{
  "head_dim": 64,
  "intermediate_size": 1216,
  "rope_theta": 10000.0,
  "tie_word_embeddings": false,
  "init_std_o": 0.0,
  "doc_mask": true
}
MLP neurons of a small language model. Each row is named by its layer, matrix (gate and up: input weights; down: output weights) and neuron, and shows model dimensions 192-287. Each number is 128 + 24 x the weight over its row's rms, rounded and kept within 0 to 255. Numbers have three digits each. A neuron's up and down rows have the sign that makes its largest values positive.
Before each neuron's rows, "fires after" lists the tokens most often just before its 100 highest values on Wikipedia text that the model never trained on; "fires in" lists the words (lower case) most often at its 100 highest values on Wikipedia text that the model never trained on. A number after a token or word is its count.

fires after: " was" 29, " is" 9, " as" 9, "," 7, " \"" 6
fires in: "the" 76, "personal" 5
L17.gate359:109109176112106153148095179129150115133102151160097165142111170088167093114163133114156175103118099089113104134151118149132110149135134119169104102119152130125111113113091125113112134136129130121092141134179103158146101111128131182155130088125107116113113128131123111105138152134120093136
L17.up359:100134125110121086101109100167131134129130109129120107134128102133176149135100093128154132120099087154126113107080142141111180062146161089160125150165142155105154116091077131086139145119153104137134129084096128121109118121138081132113118150110103109129126113124106132151162155165147075174
L17.down359:133134095117168099110104142128134126098129122147154119117163118137153130136149152146157124135143144103090124126132149124146162147108119106088119137102128124116132123094120143124116162142139164163105156084129110124153125131111143116130097120136156148132128123122152106165134127115121095130

fires after: " the" 42, " on" 15, " at" 12, " On" 4
fires in: "the" 34, "other" 6, "west" 6, "same" 6
L13.gate126:086166145098097144122124129100114106133140103131135121132176131128128109125121124158136101132123121125077142097099104124182170124129150097135131154162086087100140124069115109099131090113144088157124111129118123184139123119123086166145079124118135127095131163105083113129115137135167110156
L13.up126:114149123116135130122108154154105172128105115123167098113113156154144121115121108088166151142156124149149077126111132155099086152149144120141155122105141126128145127140145172152131135130158118137103137163152090108150101107116156134148098141088102103122117133115108119117132124151151147128
L13.down126:150130178132110132155147093139145164134099140118147111140143119142161139046180132140126090115106159128097132094114125151165176120128128115057143152093120151108147103165136171132131108112141095128063099148144145092124122098120129124145115146119154110127121153123110082105148151156136134116

fires after: " the" 16, " to" 14, " on" 13, " of" 9
fires in: "the" 62
L18.gate549:155148146113105097106167181087140138153101121120124086150178146106123079116120100130109159130140129154145102157072123169109178155134199128180153175152114125176120135137101157141107118114158091119132108136138118117123097124102144115114094116131151141141107153088123120129126135108136133122
L18.up549:154158119074119103113110120112151158161119095134066071113178126114093113085129101171140149149094109150144162146140140131138094122081139094136112149163133077118166121121112096133150135149104138120140093117156124143113166137119151066140145133145174152122144152173116129157162123098107118138
L18.down549:128135160143117122126162147102115089107143129152097177134117137109142114114111117130130127192141102149147124084168142123166163133108185130120119184122145158181115129106131153121160149142119149065074142133115132055096118102144170101108117150114114092119168093134144105125152154150136136080

fires after: " was" 21, " a" 9, " is" 9, " an" 7, " the" 6, " as" 4
fires in: "the" 41, "any" 7, "important" 4, "every" 4
L17.gate636:140130110151111149130097138102148113151128136111109120129139087107121098159151146124151098142139119145096117087123185107102108140156129163150141147124152141112167137146132115166132093137092105145094148153130203120092147093110115113137136113143097139124068142101115137182133109137095139096
L17.up636:111118093132131151167113166173143112121128128153146108121116139126170147140099092149127060129189122156117086135128131144152147136151120137088183116128109068119143131122185157112107124163101149062160092135106133122133078079111133111125201149125123092150131148123129099155131102151078085114
L17.down636:131111126152128112095164161147121132136094142167157122116133155117155094138136112113131105121105150152117140155190114125136150112118106095082141124113117080103137127130103147138118132132137151101103103177121106113122114126143143060141175133107127112147138127136149129160087117124099081117

fires after: " " 52, " (" 9, ":" 7, " the" 7, "|" 5, " $" 4
fires in: "1" 50, "2" 12
L14.gate677:120143107148112124126134131140139110156088112112120134112121116143151099132111137145146151103114145118107145136165136141133175131104158139125123110155152150100135140123125144132114125098106132119103117125115109115128133138124099101101155136136156089110149090149095098096106094076067114117
L14.up677:142133114104145154138112084140153109096129068116114127123137094160122108145103150132105169087153136160126143151120163085127175112121119160153087157155108109120138105147155155107132139168107119145116110146172149112141121106100155139109119130165140125092156123164103114115170139117078135072
L14.down677:112149147115158120123137116107160113119086065132116151153184123122143107117111131159113137160162108099142100124120111177123153095103153133100157152090110129118152129129195163154143136133143107115097113133148097148111163160152122085131146128141100151128142108146079193107126109117153119150

fires after: " " 64, " (" 26
fires in: "2020" 15, "2021" 13, "2023" 7, "2019" 7, "2022" 6, "2012" 6
L17.gate136:157127105098144162102179141103163123134168121158136122165150118116160082105121136179133098146153156134118096135126174154120158129153164136154126123130101152116105141097127143141097138160133107119138113132071157159124127139125140187107123132101122123104124104141116127151140104094136111107
L17.up136:111124146101152146109166153136109158130167107119110131108098066144101124153094151145139129150161118160129134128139151100119140138182149148157128148088122114162117098166132114073142111107108138111153176127107144139132119114141153097114095165117116149154095149120124110099132123135117126099
L17.down136:117115101161132130079141084108165120107114101147140167144158125111107147091149142122100132159085131110134146109141110143167130134104145128241119119141101110124125134101142137125178113158135124172110153138136131111106128109127146178125169129093129115153104129122120127115119116153101137159

fires after: " in" 38, " at" 12, " the" 7, " with" 4
fires in: "the" 58, "his" 10, "their" 7
L17.gate181:100142101142139153117133119142137139137131110148100084161132076116173147090136145183117152120138092094131146112116163117154095093133123098127133162132146169091122157098144095106140089094142168164105102105145165120143135119138135108135126120106150083140137102133131094132146130107125075117
L17.up181:125142092165113138178121142124119112122090108124114093151086112098118108128086100147163113127107118145121134107125120073087112103120193127135126103082149112145119113066095157126112126133128105140135097108109133121129099114151144101135097119105113146147153163111100092108151092156153118132
L17.down181:137167173153124133130145086125149157102140101139115148133111127078119143138155114084139114165133125115143111137168101129146174138144131128072124128101180092119143132153139097153147103128150098153042141095150137140123102118113116030138154172094094144171110137110140135151141129136176110081

fires after: " there" 15, " a" 14, " There" 7, " total" 6, " number" 6, " group" 5
fires in: "of" 40, "are" 16, "were" 13, "few" 11, "number" 8
L6.gate926:126147125138136104090144076146166150139141144152133152106140121139112128154136168120143112120125110117101132141165147072170142158137167132146094143123162129148119094097123162171158114128114121127093083143156098118143149084107139104103080078132072174072117117103135096146098096089096145076
L6.up926:165109106163164129121094133083126106116131147119115132149132101101117132196168104111155124109150108128105156128164137114135122116140168124140119153134176147154134117125100148147114085131092139131135072117141069108135120117109123127134105083131069131108123079139128119131142140119150123115
L6.down926:108149114113158108130076102132148146130149151132133126121137117136110131154122149128130152097106121136140100114140107079118152121123141166185106098144122182163147116116183119115187080110122119169035143120124102115141130162124131104114083102145112144148148145091143133154102141096151141138

fires after: " " 82, " (" 5, "\n" 4, "200" 4
fires in: "7" 19, "6" 14, "5" 12, "8" 11, "1" 5
L13.gate332:132139158136143059154100114109130147140125120166142097144097100154156143089123121114156114155142178134142100114132125121144143104103142164137127158132065133091135145126109142126148146124124127119113128117121070179138111132140132125128178169135151158118146102118136146124085130128200182166
L13.up332:133130103124139106133116127093134090122131100130145137128162101175132139164103129114102156120159135157112107124110112145108161146104112137127111113110142111079132133156168110154131125116118114129156120157182130130133086178131158138128125154180111144130094158088126155137122119134192147141
L13.down332:127112141068120130181116133172118141124146145115145111162127168143135129094102160112116117127135111116161124110107146127147122175128153089138107110115112113156131103133115161133135159141105057171065149102138127174138114114140119134121120121090129105147135145163081127112150134157106110130

fires after: " " 51, ";" 10, " |" 6
fires in: "0" 17, "1" 15, "may" 10, "did" 10, "2" 9, "w" 9
L17.gate795:147095107105110115160146157133132082154152128159133176140133179173151153143127127094142101101158129164120138102114107139124140123137139104126140102160112191139096146155128163097142120133145138115085128159149116109100128130108134162136125160117103153093086152115143112091137085174142115115
L17.up795:152171140166094139141113143117145137110132156130135137120119089121122118141090074176123153100135127089129118107132135113109119105099124134146146129148137150132101160141138126125118142103104158068098152101154111168134133109156108150123161104160167155116145086145096114106119093170121081133
L17.down795:155105160117090124144132090121153132129094123100132099114116127132108096155156128139138119149116144133102142111115142111126136139100136130088129100143107160147139158169107122115121161131159104126149168076111106106153111129089165150163092136119117120148158152142107096125118147143144172136

fires after: " " 78, " was" 4
fires in: "1" 40, "6" 12, "2" 7, "5" 5, "not" 5, "3" 4
L13.gate847:084159111103153120139113127152110100149088090100117133108094137124111167099177134142136109134134179139109172126112111125127128150135135157126108192101165155119093100122143124158176159047124117122121138177141086134097080117078165118138125118109154136147094109088096110136138160120126150112
L13.up847:145104108140131143166175124166137125146122137138088175166111122094123122107107135117192152152165168112103107126091158160106164088122147123098139130120111099141130119091115126151146142116112115123104109147108157129081121097149109184148161123122116137161121146133129139140149068152139123135
L13.down847:163141130119101159136139115140123107156158147100125155176087135164127096129162150132158148161112157103151155123126138150120125076108150119146115114144083144150154134116180114143122165150104095143124118116153147137140167114155144138098127149129122158156101166147083146146127159039145100121

fires after: "," 66, ")," 5
fires in: "which" 79, "whom" 5
L6.gate221:111131120117106119154111129132079088144154118126133114101150120119135097131139145120129113134103112133143164075078129102106126164105126129151129132116110143165130183115099151126181121124135130154122137096151104127109121132106108151141123101110095138162128129134172115116153110111132110131
L6.up221:112139065128101094156106132137143111129132121149117088172116135130095153191138137163099160123120110152140162157127131131070116141103119160177104145156141140102117164133134138121108120110139110144154157149111123123149141089138098178084138138136140097124138107075129164140150139156088086171
L6.down221:111143143138118149150134130131133103130165135134152144122128133108158087056097146150083147118092105148193148100125106077100121177099155157178118106100106112148091174146138140132169160120128126102107161148123107104087122143100105159104134110126118110173117102137191140129169142102150094120

fires after: " " 52, "–" 12, " (" 11
fires in: "2020" 16, "km" 11, "2021" 7, "2023" 6, "2011" 6, "2010" 5
L16.gate1179:118128119098140139141156122153124127122120117078127143112135124151155099103157131122090104186095144189156131177161180165106109153124131106140135159150117131109096121123127133080141134127166125126141139174130092118148110129124131120107155135116142142142145104117134118154126121085152111076
L16.up1179:103156125094095151115131119158103084146128158082089096141162068104133111104168121171144135141114140179144131130123127149150093142078146092098112161131103164124092116099184149145144124137144095145124164121085161117150142144106140153091113136169113090160143137138121125139146120102099087124
L16.down1179:089139144128139106144175097161155172146109148123097127132167108183105094125139131130118083138145138161128134134108113151111107145140095124129128142136130141124118178142180115122154106132138118134128169173128116118131172112116120174163183095145087131167123092169132118126143114161109166098

fires after: " at" 47, " At" 11, " a" 5, " the" 4
fires in: "the" 54, "a" 7, "s" 4
L13.gate1161:141119147136145139090133142128142140087126131138161116157182129098108124121127108166178138147081115140118150130114134079128119144161120112128066154133081107111126117145123144089109106145135141086132151149147129153127118114124127118172190112149090114147144131120111112164081131073158103161
L13.up1161:149097132140133164146100158117120139156135125129165124161167144104142143161161135132103103138125100105120103149052131164129134125126099124135177119168145109127160122126141139153121093125108094123135130152120102125099167135171107095109106170084098117132120140104136145121129101135117111095
L13.down1161:119138137152131122083115135112120146127108161133088140149119129163125122114142114162138127097104087142102158137108080089079190126139130131159136073134145163160111091134097101136092139093156114130100135146145121137122122100139139144116131105149130146119151122147141119143101159158185117117

fires after: "," 73
fires in: "with" 51, "while" 24, "though" 6, "which" 4
L6.gate750:120119112121098089132111132135139078120131097148115184144113095108068126161140125156133086128147122116129189172140157143093175131107157160171116147101153144120156134125127106064166115113114097083173115163156113126089094094122126124145115115138090128138176143146140132113139139168102161147
L6.up750:135100063122124110119137094094131115089149101151118139090142132140078126112139112112135115125150090134135154163143137167106165120101154153150110108158164158083073119098132139125163139093120112174106142156128148111102127114141144135155087122131091111142143121129146146108120139167079166115
L6.down750:143122082139134140130150128121113091073126101114061155118139114137138161118108110104123122163157110118143151132094068124090129118131114141133106100113087160119108114099124157060109111165103103133050112124120122111158082135145114086148125130088142087127112134115092111135177129133126170121

fires after: " was" 27, "," 22, " the" 12, " is" 11, " (" 5
fires in: "the" 85, "second" 9
L14.gate678:151108111140115126139167115152130118121142118111099102093116118123115165093153133141136150104096106137148146122114152134125110107129178160148143125111108146092155155113117112093128148073167116084122092143127138127122072105113119145073145105147137134079144170096128092120104088171079121130
L14.up678:139107105090100135152129109106135112144107085124122115141092163156126132071089136139101130129133134175154138114139101124110123152177135088130098130172142130112090117112075109144122136166079130140081096148169164150125125118149136094146117133101134106131174129102089154122151129106150093131
L14.down678:132136108125148137142161166132178141116153104147152125102142166093152093117198164110124151128125128133076143124137092129130133092115087090113142142127127116100140133144133137116086145131121137098077105123131163136132137107124103073125119148109124129105112145114150151096156117179136136139

fires after: " " 38, " $" 24, "-" 9, " (" 7, "," 4
fires in: "1" 28, "10" 7, "3" 6, "6" 6, "2" 5, "5" 5
L17.gate1050:152113134176076109115152120103114096089113147136158134132146117120142131098094123163100113118151108150128132130136129126098136103102118124149142163051140147140153113109107135124095150172099138135120138117139133153141145143125109118170138080121085132140142159108109149142083130118106072117
L17.up1050:123116114116091125134131108098121140154106146110168138156105137134136115160126101168156175125160089136107131111161127109108138125165085120138141130086102124108146074106115124136122120112113118113130141107127134142123144092087146099139092118168092139102160089114135158102110161095109107148
L17.down1050:135113147096136126114141135134147072142145142070136132101151159120073150135123155148144110096185129141138149121123115146109130135105130110097165156128180130110121121182109182111165094115125136101104075112128133147147158120136124150136109128149116112143122120135111121146152141141142191127